From a checkpoint of a small transformer trained on Wikipedia.
Training: a variant of Adam for these matrices, 671M tokens, 4675 steps.
MLP neurons of a small language model. Each row is named by its layer, matrix (gate and up: input weights) and neuron, and shows model dimensions 314-441. Each number is 128 + 32 x the weight over its row's rms, rounded and kept within 0 to 255. Numbers have three digits each. A neuron's up and down rows have the sign that makes its largest values positive.
A block is one neuron, or neurons of one layer that tend to fire together. After each block is what it responds to, as a language model described it from the Wikipedia text at the highest values.

L5.gate977:127121121138135117186144157148117126131138089194110102095091106115131122130147162197128134102119096113090123151149185112135157085106093139113167078134168149141102158130063178191175083162126152174155129141157079153200136144130163128158149155162111122163126108140173133104125125148154080131116140138107147157120139120098096142107088124125078152139119074139168132129100150120169171162131
L5.up977:103094114143093132138172137189133182099111134117123173125104151197165114169157140166116109155135166170096093139128093194097154113151140042168077093138150098182117147113153131141115132162143168145165119131155175130127154077186138093122127119125109138140109116121095120107146163167156138127158089146209157128083168117148101126118110130100079097159159077119085146124100179120116109110070
Description: Partitive "of" after quantifiers. Mainly "of" after a quantifier or number in partitives (some of them, two of the, any of his), plus scattered mid-word pieces (in-her-ited, Am-ong).

L5.gate287:150075135087155125179107154114156166160124192170170096147128053098127142116093073117123152112179125126160102136112150116086184076152131116167155187131144103144133132112101148181125160154115065096087063107106152130120120182133073101125089171166094139104169102132150129099079085108120088133160147179166100139153090088139135139169137093098160052161124148123142153120113129118094106088136
L5.up287:154138116101142128117142128086131115191132100135113139135155173125111081175124120174105078148140136172117109163112108141116172181139132123081066203119152075161125083124166122112132060095191085153096143147125148188134153088135112106138156140090164115106105198118208102136118113103188162079119125139221135177165097174153143114105188136133126151075121106122160166106106137099141102078140
Description: Mid-word name fragments. Interior subword pieces inside multi-token proper names and foreign words, often in cast or name lists, e.g. Hjal-mar, Mach-ado, Llan-os.

L5.gate148:096145120089140159139117152180118129072103094135103101146129151146148173103220133153216107102159022156097143143175123157195131112141094105117094116109088112084154155191139126142070153123130110170141107122153129161167147152122210165112112149165154118110144153116167145142155178171114087193226125053062170102061115119075110156128134129127186125150152111144069156103135110155133066129089
L5.up148:155156126093128138141129143126113201172127118111124112133120116107099142109165060112117147105114120111132159137139130176095113166166134198042134119055162110096101122141088154127144136135194169092101130139125097102118084187121142187126134131137082160176122166190162109108158102063075109137148143104150113134142126143122037109108148114118136068089123136088165108093123124178148168104088
Description: Word-final syllable pieces. Closing subword pieces that finish a short word split after its first letters, such as he|ight, stra|ight, ste|ady, Fe|et, stra|it.

L10.gate86:105084075153103140143161176162134111088136123122160115118085057097182102151101183082120196190163141117071139129112117000123094156125132150162146113130087123134179142110150097164143127165115096138130117143082143184183148059146113113118142173089214155179163096138160116082110142148147089134138184094168156074101103125181149168163138098146118119145167111137087132164096083129170129104127
L10.up86:109100119154134128086198116074188167110102131091140104124140148066128127094111157140169170120112146123123121115153140109102105103133062133057115113127143194138112156121090101105110113131147150195141154135150139131128096132113168121130075164114057106123136162138102055152143149168111130153087135122138142118126135096121107089151147147116090075128170126160184143108140091151152101066126
L10.gate311:117109104136158101184172144092096127130160108151174148124086139111092113108144129075114219149227136135108174086170090118147145063145123132160144109147141153152148092097143119114116152129112135127075151154067109142180118161153106110147143115127081136078147165141155112125112143193133111119176167088156113114089140084147131139114095084122111084100123133106133189081135145075098118126080
L10.up311:182136072111131155132082148122122135094129165132067125141203131123157148155117227145139120124139113114134107128119208098152140075165089075147189066138166115118190106121110116122099111080137175098088093176130126114106125100103125120117117114152164040162071135151100117183140158159158119089091113047126137103110063126145159137168168137066200177163098117121131129120143093118136128140074
L10.gate383:100096118104143094140188155122117125165176127121097154124131092096133157104096097150115101135178109196120093054100102083143180115121174100127086149214093150161124168066111146177126134187126075179100135098160134171114186144175135185109156055109154102160079133127155104121146159154169129151138110173148153110135114133154071168116054173071159162083149091158133148105122177144133159139119
L10.up383:064150120161165053131109131118151071075129145089116123106127135140156146152155092137150058164126109156124106127162121094186098067121165097107085155104102117128084102081144165135152162077112101136131196138128084098082170156112113101110167086172165125121132169139184151172053103135168143156130087048118165174111112081161154111154123120126138151144187144166162125050105174108157168151084
L10.gate452:097089166080125144139158140105135152115102162158095125061129119088143103129188146080125126181128142078133101164130110094147065102146119084170165132141042188131124119093161139176132137135185094203106214138167152132137123099153098117138108143128184095134150157130181135085148146170138101075145125153106186070092148108111102089161142081098082155075122122141122109064147131127147106131130
L10.up452:144076134114146143085078117077147155092167134164079084134162118121150087093151176106098181103103156049159153145140155155152107122176150134166140130109139151142074132136112128130120092106102139112124120175144125128135109049094083126144111124116106150131135172107139109134176161096149107137139104139127101129144132127093162148106107139157096108112110104149037087118101080134114148152124
L10.gate476:087135147123136123130141162123107075097147088138112149155147121122115120163134128154199154133170102085158154138147147104110145128168115106150182097098126142144129036195067138146158142073145129106145130154110160138124093088134113092076085062122164122158109092087128138126121134096163169094134148176106096092078115221124126137131105045135086152125171124155107139141096060072090151098082
L10.up476:082125109172142107083105122159175161145178151100127168147202152141120113167104184141111126076069192050143119143153148138077166082123089086159162082205099175141139123120105095067150151108137115089071086146149151119123104145092156202145127126091115100123143159081118092099079142156152106119126135147124147115144079109130112175136099103148172142175086123183123144156163125165175107114130
L10.gate698:124068178145121193122061168165101111152117134153109143051157123122132080136131144101122145123155127132102094053164199110057118132099123136206105159152114109165122134082148127157080124120116064128134158139106157125148177135126080109128181082081136121153142111121178098119116101093150152156129130114140144189147110160114130123123164104106090123083119089144109154169136100141193099151161
L10.up698:104120186131094129146131130117125139170149154136102158105137118163108122127116139104139124182240124126107136112094123119145116159097099130136103131106122149116135131137160181071123113160192114211119162138111199105130084111103109110124147177065116108141109125084118112081122131095137149136105139134149195138112111108121183172186099083129096162073123122075086121132112144161107108075130
L10.gate699:081090141120114137097082173096133105102118165127063174161091140150140079125140121184093097161115128085140195134161107142131118168128111131097154124157136086164142057095122155176149154105165179118096128075105072162166174135128161128121063123101153160135084162126130086049111175227120139083176161105148165147038042134122089126111091080140152177158113179183125153103087153098133145146095
L10.up699:056088139123135143146091112088074084070128149096109138096144152206163088113149095107168116110081106115176132151104049145155149136134079098162144122139130114122129092111134123129152139104162079108129144085127094166118097150128073110134162096092142132147075174116164108150124103113123118106139135039111084154091160158126121136154066067159097156126153152131173112168117110133097117151179
L10.gate873:069080114104098094119143173137119097151073163076185145095110143079142080157146119135143117125137117139059147148147094112164106123106180130132108128090139087151124071143163104130122162116183087150099092114071128151100079111134104125135128122083119120172148116100082159108085111136167106134129161194128133121107148136114125090192162140130122140155186110120164116153105140107106137143130
L10.up873:112131140110104122146167129129116114165113099186140124100112141115087161097125140161135144093087152130126134152126080067124155127136156112116132128143146086132158163168117163114174147187106118110116100147080100160150097081126169138037145115101123103150113096083097169169159072168132098125121177173081134115108115095138127093118150163127156096087140138129157119117099114160108119205115
Description: Word-start fragments; "one of". First pieces of multi-token words such as ind(ustrialist), ind(ispensable), s(inister), S(ylvester), plus "of" in "one of the".

L7.gate245:087092180109107096171137147161136149092170134117152103034137073128144143101142135184141131093176157061133040150127170068150107166136152146104188075099099150143179102158145174150077142139135104232081112114115109155145171139089113062159095178114099084152150103114133134085174118111112126149186140201158103104191161101132134122148084145101132088114131127116164138134160133085074194111122
L7.up245:160152155158148110119165097077082115143133116163091129139172099155116121158126141108173109016156119133128133126147144170119109141181115117177049161125161075156074140128100109142083079045144105113128117093123094207116134095075065183137173079194148061068107111078104163124136122102137143147177099105178102140168151105161187080098120103146106107074146072097152130087111122122146122137126
L7.gate286:113114134136138186080092153125174122159149151166119167107099112164138118132124122102085065139153126129141116133163156102109143157144143079116136068127171148163138143059106090084156149113129119130106147153136126145128096125102055111158101095179113113120137168170190063140177087162194164075167137113120140078151090084086116157147116137100131173135169128045182140155083133129131141076108
L7.up286:094122132143170124092134115129117169136049135108176150128147106132135222048163118100171119133168186039133102156098139105145133109133109208100151093105130124121130151110197110113115066117168159167160119075210142114102146153120122187159138181131121136133149123135110141168087052105112164122055186081139163153163069157143068164064094135111156122105177129145145135148193083161122107114125
L7.gate431:135111136104143142156143169140130185090147154164131129082186137085155147129118121116130177158158106079116089127128095142132088117176148122132084135128131081074146126136142146119123157129170105182095199114131158083166113137154101161137101115077126123140118176105104177083111117152128134093118135147148175121061147108100143132184176146083133125106111153128140154145135162169162143124078
L7.up431:148164126129136111091092144092125172094187114114137132106107094085166127145076106104082115115092091118165130077121104129128159153099067100090129122142111094164093116135169190142113161136091131140133173129100149084124121071104155132112088078091117144110115118000110173077148148131137098104115204082144108161084121123143144158125154095127101128114126112211135171157162175136111145183095
L7.gate523:090086150083125118217159130145159123148153130095147071096142131121161130103101122116116182091122149142128117145146114113185178137142108117127109123175142119174176038150148146149100109172116116171134099103083124161107154117143159131167110103102096109136107048136139147130149123167112180160110109109114142204097181154146145102206140121060173171191116085100116151139178163103044179089080
L7.up523:148193147136173069210153122090143108105097155126156141155141162121133118029186119148131124149134126101102161134119183116108145077180130130084144132101116115116131101169163080138112149161158119115129154067144120170111100136133087164100147145118113158140139066122080080140134165099153167093160152191151175137181137158136124089142111072063107112106143176161195102103117195153124162163116
L7.gate792:092119151167127168119144134127067180165157134070144084069101108080179130159115069098097130135092152116097124102131121112160148176092156101134089131113141181112140091078162119080134088125167132215085152119125113132114133110132113080137114128151129232134126143162120147094143125118137139164117183165144201083118142038115067179112097155155140125132123094119138147110088152113141174122114
L7.up792:144100134167102095108105158150135135105116082152142126151087104169146147124097156139168112167132135097100107102121100073102061230115128112106086114184161096121162199138125144152128116191135162156089177143118141108170148064112108167155126102126134160154124198128128141156107114085204149163096098165105084154084112175116116071121096110123127123093162132153119137121168139159119119121117
L7.gate801:097123165161158117184144157104155118143130160145130151105130060110104160095127144152115108104182091139122143194151074147157181116176121123130083116117106070162181154122117124119152133131159145122090159128158150117147166088135126173099135123099154097130098127114130150165096096202169092167160181182160085130137160088139050117128114075090115154122112113136116172163180135107147118146113
L7.up801:134172135112152120118129095153186163185190095112137132163100123147086165121109118148115117103163081078124159178152087165128135146141102097084084123123183138170112161146095084156125179072128133096120145186122134078140108080121140138116148141078129172127141146073134204101160131123086137166132114088130109162135092131108084080094158198138097158101087111161070127116171056172160132153141
L7.gate845:035051151150143128149116167175147177072157181110145139090131118185168059150180122095066105160121130125122078152164214138136115091126088166109110114097157200126111105109087135186128112141164116124135123097100099131117145103131122150090169095099131121097141087158152178144143202099081164107133120146151111205139174133089081164127091117077102216099141152088195157134098141147179115141108
L7.up845:166104131163132101105160135145110161133137120149077126174149116114145082160161100148128100167156129131116115133127101161210150071086147124097097088088200168162131100129139088132133077150131117094173142119089053177085087160114081086226112051112139083131177091177110149086179176153143113141139150129140129169128130098080146191103102122072132111082152137097093105147080156045127117101105
L7.gate859:141118174116162145174097148119111090166069090093036145115180132087102167105162124175093153130123067101132078172135098060165142165073119140131124125156080066105139070091111203088104156144068081132038175119141107115152097157155153109212130162098135089198151232118121110065134137157207091127144107130113163128135103096122114151135127110089157135152118108140176124169132159116149178102119
L7.up859:114141138208097103118141109079161126128108119045140123221161091112107096098102104113139122154163079111125139144142084109154099161126106097149143171195162080134136114077161116121157078069186160121151182175057128131072116082128084117112092153068164149094142151131128146144102100117067123142109085101118161185156148132096133143153127165148124098116125159088129133140115192097163157184130
Description: Partitive "of". Fires on "of" after quantity words in partitive phrases (many of, some of, few of, one of, most of), plus scattered mid-word fragments like "gan", "el", "em".

L7.gate67:095143235100132105173140161135111055126154082134121104154078119116099117089100122181152116123133139112137099130143126082116157126170194158169152090091159175098149108137128114165129145125131078101094108126084103109121156122165117154145099160156135138163164095069109146149175073102094108154137142144113142131119145116092099093196095106186136159153106179119217114129154117124182153171120
L7.up67:147124119222102103125091116129139128103091128151177193128193086088095168141138095148173170143095172149138118175153192128114144128105183138114114143111075165136169063077129147101123129186148133171118104084172155154110107095143106137162167099103148062144143159123162079064119151128137049144107077131116108208133168096126141166116120160118113076132152128113154116175137124139118134056106
L7.gate103:151167103114140178141125160127106151078147077140123104113130130054163165095114155168133106171181122120070139184116157091144116160135152089117155126108097104084175150118178102110089191178153140105146119142124116141090116207131119151147088175149076177134065162148134158155097104168118145141163140160115194118111090210156127105137112117105137167116128183129200142174110098089070094159117
L7.up103:162090132117110170159125142133111131097133136114129129103027132106164113094133085134142182122125064108163093091122070120175108123119121128158164168143220113129052125156148098137171127152041133149110146122139089124114153084163084120131124040187096112135139123119114141150152203151144042117166129144133103131156166184083098095132136137153132100170139140170127103135213142105082157138096
L7.gate179:167105172144130154144080162174118132101099082080105141120120122089067124112116169120163077115151159164129101138171114104144103131087207113102159220154145134097178102070155141130071099116113137162108141133140095151087125081108141126098083108110128126138135151094154142098070149136108098208136131096106138087110164154116140181142094132124142114107139154104171112128087132166155122116174
L7.up179:139162139169146183141110099163122180111084103108100104170194126156095170120068178140093100086199177072135075139131193071100071151076136109072119145136132173105155115119144159090065097134140169120136143122174154152101150106138134157129150126156144100132067167130117135100133090133124095195142089075101160131120149120099180124096130141095114086092107118118162095107124158106100168158179
L7.gate264:156050127163110112191182131154159085164165081151129126110118189125133131118150087119104097128126103182101126091126121092142132183128147096139218160106124173097125098194154116106168139202166133156140104139123147124069095161130052141095112081082094133111103103142114146075085205096143104126129162164088069161164178058118156096123133158066134101078139135165189153057132104056148125143125
L7.up264:073123124072109202180115155064084116118104145127124123095136147107111141127068096107115138117127105177176084141138168147108114145176156122115097120132095124123100106188112150122138080117169172158084082097159126111122130162185093138101198137175142197099161107153128118125060183125145110186115153139134199118138126098154114123086130091119095115118121110174139162088136123051099121154105
L7.gate508:127097119108078090134151153116145147128117103141113164105126154143207163140157115129151134142144086127116098067107086141139147128079163134116175161123117154140148123155127152076095165086141082170138102100113173088165164175194142143139102110157097099120124145148173094032150192092201068167156151137102131116104135097177130114147143141134154065106067176174155159135126192103140117126125
L7.up508:055138103123132066209161118129180111139180106074133085148115077105163184133097146163123095089225106173157098105135168098085105143124125140081133175134087157134122092162175147112123091089181184119152107108126152140115146125108130091172134173147164150141107101108175073145125121132141120169153147075163111164147138102180142133129119068109141070131047101171105109075121184072081091133084
L7.gate817:104182131069166094156160180104137079093117074059135130131117119108140097178133130103114108121168068169088148189147127066109116113123146157132152089131152128144130080156145176133111146209080113158132149131126080094118191142123059117108106111109125138114125160136166110077120035127075096190153109110135107146117134151212068131195115101133108142141131118124130174105119110110164100124061
L7.up817:151080110121084177137122141158152126157097194162126113112153088108090140155157098134114139124063175158122119164110134211139128117131160116205079068112118151107194137126099137116132128091123107131083058093147139159122085158144107135155112081098082159152141157085094112108104129071113137141123093138116171054060146132151153126087180113157114158117153150109143124111040101171115098073176
L7.gate840:099101143084139112205081134123156079112140136179060129149083168107129128108167098135100138111134118165124131132142149133107182198116169134132168174144140120135176062092158191111066107186108113156096109099105069145144160124116091107070082135143131153170133147104117160090094120123171064123159194128065090089134094105146073127131087186090120157130106117120155157083114125136095122126156
L7.up840:125114110107103078155120139030134134132192145131123112143134159133135109139118114137074086163089092123114139124115140138100138176096161127085125132185064118165138120118099111101137139144071142097087117126084113071077119132183107141121066128129148143149072139177157093096090118131134130191226152100143160095173110169107125092159093101140145163088130151138195127106141138137146138123081
L7.gate870:122164180112124170164180156139095131102118170144163117093174138100113109081164146136057124138125185085055115206145116130182162134153140138113103130119061109149193125109132182113144141123070140083156130150116165123146171138125128180177112112132118108104112140098217118122111143114162080099131131179169152080107155206143099124152122139150178203105117115072170160079078085134094119124149
L7.up870:145110143060100118164137136174122154134114126123158135151121113174150100094167191143156110110112137099087150204114140149181119138130113105129111127163076149113121092131142149115154135130124045093156096127188097102119129112045130151161094124181151090126099181115151091219151175204155122103117155138151108106114089184133106102149109069120083181130125115108160113125125131168115107150152
Description: Mid-word name fragments. Short subword pieces inside proper names, often foreign or place names, such as Mah-am-mad, Kaz-ak-hstan, Rich-m-ond, Nach-ik-atsuura, mostly in tables and lists.

L10.gate100:178172092119093182119183161190163144118162081141108116139180087113153112143111127157127108077149111085074150111153134087088128090131156117139144128112100143099140148170127173165123119140072122174203116146126083150106156151153162107171107112098125117149195133131095095086099168145149156110151174126134094112155192147120144118124142087031160111132163108128097125177091180149144178169196
L10.up100:091090121090103108104114138180088131159144078136067172095139141130091118148128154176101143144136160111103078106143123093141123111139113148129031114181110153136113138101105146125151094156079126159111091123125132088125116126118156134103144209135139135140140130130192146160170175168158128081095148132133162105124115102139127128068160110153163156134185104171131140100088140185174138119148
L10.gate171:104110211065116104134101135133171155142138089118081153079127108147120167106150113175146112132151103138061094152207135129119133137096121083130144105181135094127100148125091159113195182104148113106117147150135070151170110143175121134153093160163170106147088133130157141116123120123115087101187122105147223167077132116083095145151129086117135156154106170138095126125122140156153116127110
L10.up171:168110120150150107127120128173147134049113159147155116107137112095161086132156162093143112182078172098103107094124088106140144188162121140174123144162132068113131142146114116119194158115144157082094215059144122142129099125150098102090146104143142131131105143104081117126109054128117102073140189171089127132094126077204168098142136137084233143095083120135102136120126095158135129202118
L10.gate241:120118120124198150149083149178127112102138117177100123165172078155083076109104126139191132192121111101123102195117138120145048114119097129151214161123100127101132069131121088134180077131182103108077144104160123120122119131163119105179176119122218103186127116104098088097096097177141054092146084103106201133123120136089115092121149091116189156143062162091107149145067126134191148145095
L10.up241:144131119127190186069080109168126111075132072170089153113190147149070152116078206168161125134126106101124091200111161119130148101085066077112171106076071123154140145179187127182131158151134178142099151126146134134151102118140195118120169103077186123094128166078123157124092122133181096077134123140166116130118128167103133098117117108076146121115124179115080161163090066096116122151085
L10.gate561:086103128124098041158181166177148094088132102154107071155154105120081156098127148118124171211154123172070153185119133103142155168130139086179108166159129124101161156134111183085130147138120138141122185102128105115124081109058157155121051109129168110120120063158165117128163164160117156137131132058095149135070118091146158075208177145149121102163136169131165179090125162142159155153056
L10.up561:090130112130157132115190139162175170127129094137154151170194167121115111178145158138143101132149115165176150080121084169148083128118204089141092122147138143124133158103130138133104161099145079083192161111151152131162067153090140157159131108123156077120124151147169124142127101106111141137124084079095094129153149114117108074089114130100117072151088114122182139113124118078133141115116
L10.gate763:135125140121106199149105151156143151117120115197137141121116167153160153151062172163112134222081032104071145091120052109183123191104131120217090170138161070079129146099155048149182118122166118116158182107100153114150096124152178151093103091180135118174175146144153110152107105143121121146166147229131165116154121132152089127142126093134145127133146158120126155092092166138167171139079
L10.up763:112075170088118106160135106165087140173170101161115124140171136128162154108141144104162133109148041143126138125162181145113131096168157156105173116151162133146122159159131205139134134172111157129113122096158064107131152158107159131168144137138097107118187142087113101127087222126142160105202156110133130131120166156058120153113057149130111186101116025163138101098123116144158169116112
L10.gate793:094143118150100137136149178129164142156117104181116132164146057053096129155113113184102126143116090120108117160162132066154062128042123147146071146095091089102125169073102126180162099153099106157141142133182120168131108126153150162134140169117104178185211147094093087165159141099134128090152136111140161138066039084156109112157111087175167159155146133149112126118149080151127182123123
L10.up793:093141106196148137131062121123162161112154158113136158133106085135134133144168176171184098138125141155151088137111165152105081140110129112130149101182133154089107157125122151109102098132117133154116097067125123087143135079135119161110116071103092152146068141136181125164197153153143091101161132114172196150110159124116153130099127176074159104106148107169153120150118151173192124141127
L10.gate1038:126158216098098084118094138108160151162090095123114096125151134080113111076148125111160143223188098208100123111152065170170121145063132136093127128145142086113138158150161075111151131072139094093099198119184132168159092163115158127138150126140141155189174080113186142145096114139146102134173123088150155124153145147101104130171104111126152111115090157144123132109137126126146150129147
L10.up1038:142104182139061084179152135119142125220177140093135120129133067136172102074115125129132109125182152108121100179123177104097151152144049165147182093157099129110156080120076131149142143138142166103123175115105199121175115156092056114106124084088129195161165139168140168109101160083131194130175148113152176192134123112130140129111109110135096121101137135202138134076052188063179151101081
L10.gate1145:101129125171125120105139141132171142133085083155085188146119141044155100130185119140093124117109084148094100110181100152180135165154132109153095140133123119097156088149068208144124094150119159175164060160158098134189111112147140164214137160122165143167161117125155187130123138100126143175158136064083109131130155161065093169141072134137137091183161136105118113138128119120058166140083
L10.up1145:134119158145128144066116134097117169103127097145105188122135175132130070066125150186057148111136088124119133069155103115153082177142086074150104117142143127148145159084141150078164243094153096109159150137154110159170134178108143196119118112149084071099168128170156173138124099091169114168100076088119129137058161127103071110124141140121119128160162115104143136154091178094143138145155
Description: Adjective completions. Adjectives or their final word pieces before a noun or -ly suffix, often after a or the, e.g. deep, common, great, short(ly).

L7.gate146:099141148096164126171114133112167171119110130123137191092025116120093146113120111142131100125071087099086146176139150105138100170095103153127189123132060118051161121120123168085163140153128142176096150129072082122160105140108116106130115109125148157139161096106143184116120114168129198194144163127141182131083134088131110109139143108176115125126134148185153147137074143151168185155102
L7.up146:113080136113144118128067111062215102095110116127145131065100097080180134101112175095095139107114140143215156138131193134152145121091125150058122114168130116092092053080087123137092106150104105110128106115133073136082136153159143126162091136040109131133099117101153090095123067128094129170183154141059180148122195131120128085144141123097101179162127130131141118139099112133121167125136
L7.gate157:134107169095111132099121181148180146108092108173096088066161148138124103100135085131098093149126132094083108128169125106196135177088132085116120138139105089103158132098121124088116105136137053115146152138123089151126160113133146161167082096045139111130156157145102178117190096077163128110142147147208111158117130155151094164142160074132131134169131165089115153115078129134105139171085
L7.up157:142202189102121096117182125082213129116042149124100156113110126090167122113128144083125198129134145105110131161144152122169072124114129100147100077168088091166137132133097118181132069174105125114140109193155121102103114138146162151140109140123124115103115106203087025167138104123111130166119094116159156164106120056125153093149184090151155110149123134111077156163145116168133103155103
L7.gate271:117135163176104074097139151107141158133109095099107096119105145136083069050169117142177153133094123120113095158184141100160097162115173101148120117187128144140168163138099147168129138101143118110173152067137100151144099069183140113133105091125122171121172111103133138146161110174092110129137108140130113173102082057128115067114092132130149116194105122106199120116173132135154123156142
L7.up271:122101122127140110095115149231174131114134083107175178125092164160086158106137165181148113189081070197134140163147114089132092121121161118102151143138135139145086128105031133089146195085144134131150115132166058218187138132136122131113122130149134195159139175132140119161149135146117055122104135127093142085113116127111086144160129153127111135154119113100143104155098152103163141107043
L7.gate305:105135171089187141140120134151114094156100148102049119086162105101124145093098151180077087071100144175090097122163089111159181189114172094091159173102113165127143135104119135085081134192104114168069075131108088094182124119158152055131113141118145162084119118102099159099133185060127136181218132136110183122157166127166118139189145188127114121145086113149136170089161138145070162096105
L7.up305:190173116134093167171127106145145075119210160138111153130079140151155118110054140207144109126116126181107067115091143132154091135132114139104119131145136146118120217170114131184122102132146129113159097092107128078107111120111155074127083098194116140110124103078103134151095127104178163135168084151164150196122149129159152111168115157146088143171130103186091107112129102141135138063085
L7.gate443:106172207063101134153109139118096138121125087108092095114112130106176115123095137129126148111078153116081140108210161141120171156091165149167092142076068161113134098097077145121149142147139121141146103073154068146174121126179168111146066148186200080140162133074141137183119169081155110100161109151116148111134167087097087122167159117095127002154160121185081128127098111156153138073105
L7.up443:172140122126097128096120127088066168147121169110121089127149139106138166126174110153149199165103095101140150133084070177114139131163107069111152153174098122172130152166097144163126106137117091145164124185117118132058090159170149112122135144121177124152108165166122105128102181137148116091157159154175210078149114150096133085097152109101141138146143137096121123109165124105100087162125
L7.gate556:138056131107059128131141146150136118174156164144133153071099097136148146118156134201093131136132080127004097175172149169131090101142137100136115143155086128148120080135099130147157159097140181097126145160174129182162162131185148142136094139097113146116165098078142137154124128182167103150171161172121180167158116090100075119135124123097157119141127127087214132123130110130159130131107
L7.up556:115167151155093150059067129122082134162135132111080206119147121090057150133115094117158180118121114175124133115140079174102112174112111105181143126113139095134139180117107187092129162121120147077168081112142142101163085075228132117104119131132133125164161185150087169127114167154132088120111111121126104101079182128099132098140153161201152111139107157113105103112145103124132166147090
L7.gate626:168141112066141080093113173220128143130149107140155110113130150128129072097100160140105109080168115133059124093144132092142093109114164096118139128191102072168173117176106158116116144073083160139149146080144096123184100092193119117118142067129170108159089153134145122156122156145088120074146125132141187089097161122142072152172133162098116132129107101106207136171122109152153106140176
L7.up626:107098083108122072127105155144132145170118111134167126155106126104139130132095127129114112088128155166069135147114146057157113110133121112125118114136159142171147079154120140082104164056093093142127078137157138131165066097135097116111147104123096125180099155123106156146094128104094097085116162132096187154115124143115108091215058107103092151095135124085110068157087129172150118096217
L7.gate846:144079172144144076110080123131106125167116113186118153098063059065092129041122135114047157127064106188108116105160127133153143133082115111200155178195139068093137122089160143105148138130129103086112150149139089200152082082155172163171130120144159173121123090108126142153065113115180127187085125093114163106136147156063099133124123093116183113142096117176144140157098161129158141172065
L7.up846:158044131059088125105105115134144131107096185134158099098152103140171161153137164139152134132143097171162142141133164107095206116092130106089152143129114187172151131075144133115103124140073128122114141112157084151134148149207162164170106092100132115125149112127141124102053154130129141129134078082143161079130213141070077120125067121064129074122111127159112095127069140089136181115137
Description: Size and position word endings. Final word pieces completing size, position or degree words, such as Sm-all, bott-om, Upp-er, l-ower, stra-ight, M-ost, often before a hyphen.

L10.gate11:153177143164112147156080149140112091142088149140174102081100144061154145161096144092087043154137097097051151125122087092138164172134176110144164138128087096116171118123178125100115191106182148096114110147115145146134137142102103159172088104121132148094114114116148141068112127137165120152166157147138186147117092143146145126161063062121103118131148145157152148149136151124163118167073
L10.up11:123134125101213093145113125109064139101167144163180070124111125153128112130170085115152046187137078075137131153105183148106158102161118168088118104128087157153112082202141165121160173142109096121082135102108111063102166124180099146157123138163113115123112162150161083094163138117158113162144144121110144139109134158123131103161079172114111173106087125144146140127147122073123147102116
L10.gate121:154107158116113179180062164121096086122143133096084127096093139084126180088179157082126136140159176121155116136153140120113100119109148177106098143128133092183123107121107152129122124161085176163094145123094171166102151112158075089163106159200117156127092134110153113096176149180216056101166157221124123125134173105104118151121170115141209101154113164133164114066103072109119127142174
L10.up121:127181180168166097104159125116141120068164139101102148100137147129136116117110119118114074136195209119105096094120128114158118116110072119110161125086095089072091162154124116107135107086135129130167132153145136120118139130083097193166168115148154137117140113128115189111095096158096150196133097049075071176169108179172133159108127145107153153081216137134116146137111113055152138121091
L10.gate295:079131224143123133117097159170097123114176100121149143048110099086103133114025099107055155120140101087100126151156122060100141142121117055171155157127039130119141146132117141127101163156133126153096141164102148116132169131104072159109081152127084157103158126118178147125071128160136061162125156126071104126128152109163157109120110136085155082139140138183137215157103139090117157131106
L10.up295:143152234117154114130156121156160136130106097067115159110076136088200125094121103159117097123135118182117139116147130116113185112142121092136085128146060162169182148133119129134169133142081157172110126117109150096116140118129130150108143155113119111092112088126130144107133087133149087147147108106133170175134179104171143112123142125040127102150122142091153143182159134134126099154088
L10.gate386:101212129138180044165211172159105154138103117090075164175123175118139177106119139118157056124138115195105168102148114160191187152160205104140157126099118109077153094118171116160143152156091143136209126078095098106125157174116141104140122185110138127147123104132143136056164133096129154160129108131080140119172113100145160124169153196088139111127092113143124163138122134140156130111128
L10.up386:153178134108124180144076151116159133163150114129143159107175173120069193138059106135093107135162160084138100152105164073083110094146186136127132202144109139110193152079145118132086076161064115133105093147154073095140145102139077201132109148100109172138149106193166124090119134124107091122130164135125162058092153129157156066135128090101105141098128155091135120137143103091163096160036
L10.gate527:154174185078096110220138127121109116098169157182069133169133155161129117104145083121136125116099101135104147142143124098099181172075153088078117153158070132107120128143154149103132185106164100102085188110101111093161159192117120172156143140155115123096042151145112108177098107104111136103153148130155118153124118129177162114113086131135166108098070149133212147104117154154205078117120
L10.up527:129126187153126149128084133114102110197080097104109105128116106130122134200118150052057078126141129135093143122147179154099153099110102135158096087119123078097158114092085180142106064101125187091076130101188127168153136101177088149175106098145145114113115119136109135105126122132151130161079139139194093121131151184115125143125106151147193101157153150133109145095102102085156098111134
L10.gate711:094099131140153143124088156131091139145098112056144126079051145110081129100072158121076117148118150175092092035115097078132174152109117119161106076147103170123170146098112134089154129185133087118117123135061078146123200090112069136133107086131104167158124135147166091104159091114120154134131179151086174095135080146203144144145067127039153109093153180147147167168124136114112115135069
L10.up711:157140144141125112129182134154157123202185120146100093147153161092068122091107177133134169145105109084133142138130127188132163121068172131148121137054136162100125110184093143127121083133121139135134087201136137134140072119087090129108084119075096074157127146122133123111110133142175108134145087114066104109144130090125185206151140154064165082185109157184166114150166109057143171150088
L10.gate1004:123154063120076084161136175182139137111157130131121138079123112103092109147123112125095105151187143088128121105111177068102223178134105208101135094112146122102129088110145125114115118107149086067140125129067102143129191138107088105137081130125178089191094067116170136054149133063154048138126103150140129072116103143179132139094144136095183089139103129192120122151149102116111138150096
L10.up1004:132133117127092138169115181112129146135109181085105138064140085149084098154130126138095143105119099135045136114144139100140149167115155155139172139143105119167226100148131133146079135150151138100077176117083169132146099158102123118079121115095172168170102110157132146084164094154136130193128144142084148123064106138177144146154145159125115090112070116177134159121142157085136171119126
L10.gate1112:138106159060160153168102130182110156147089198150120166130115151108100147113101108121131107130189088119087134129133103097098145099154143126148133148131097113169118145120124183127097144152166140082124147051091156102164177150052123132138088129122163128081132115156146114118140073107145157191187156201137133086109115123171171136127145133118113110134118141173100169096084099172161098122120
L10.up1112:149173129175147094155145119141113155091092146179058082162086075107172125148148113112200168066080182150189178123144126154136120092152117131129144139180176143121103106183080164119096100175169198121101182107140095190092081135153121145186128137164142122138139126198096102172168058158106069133142102123137131129157074124175139067093131122131124111100121101191173136101096123138168174118152
Description: Foreign-name word fragments. Early subword pieces inside non-English proper names and transliterated words, e.g. the b in Jalal-Abad, el in Çelikkol, ij in Vijayan.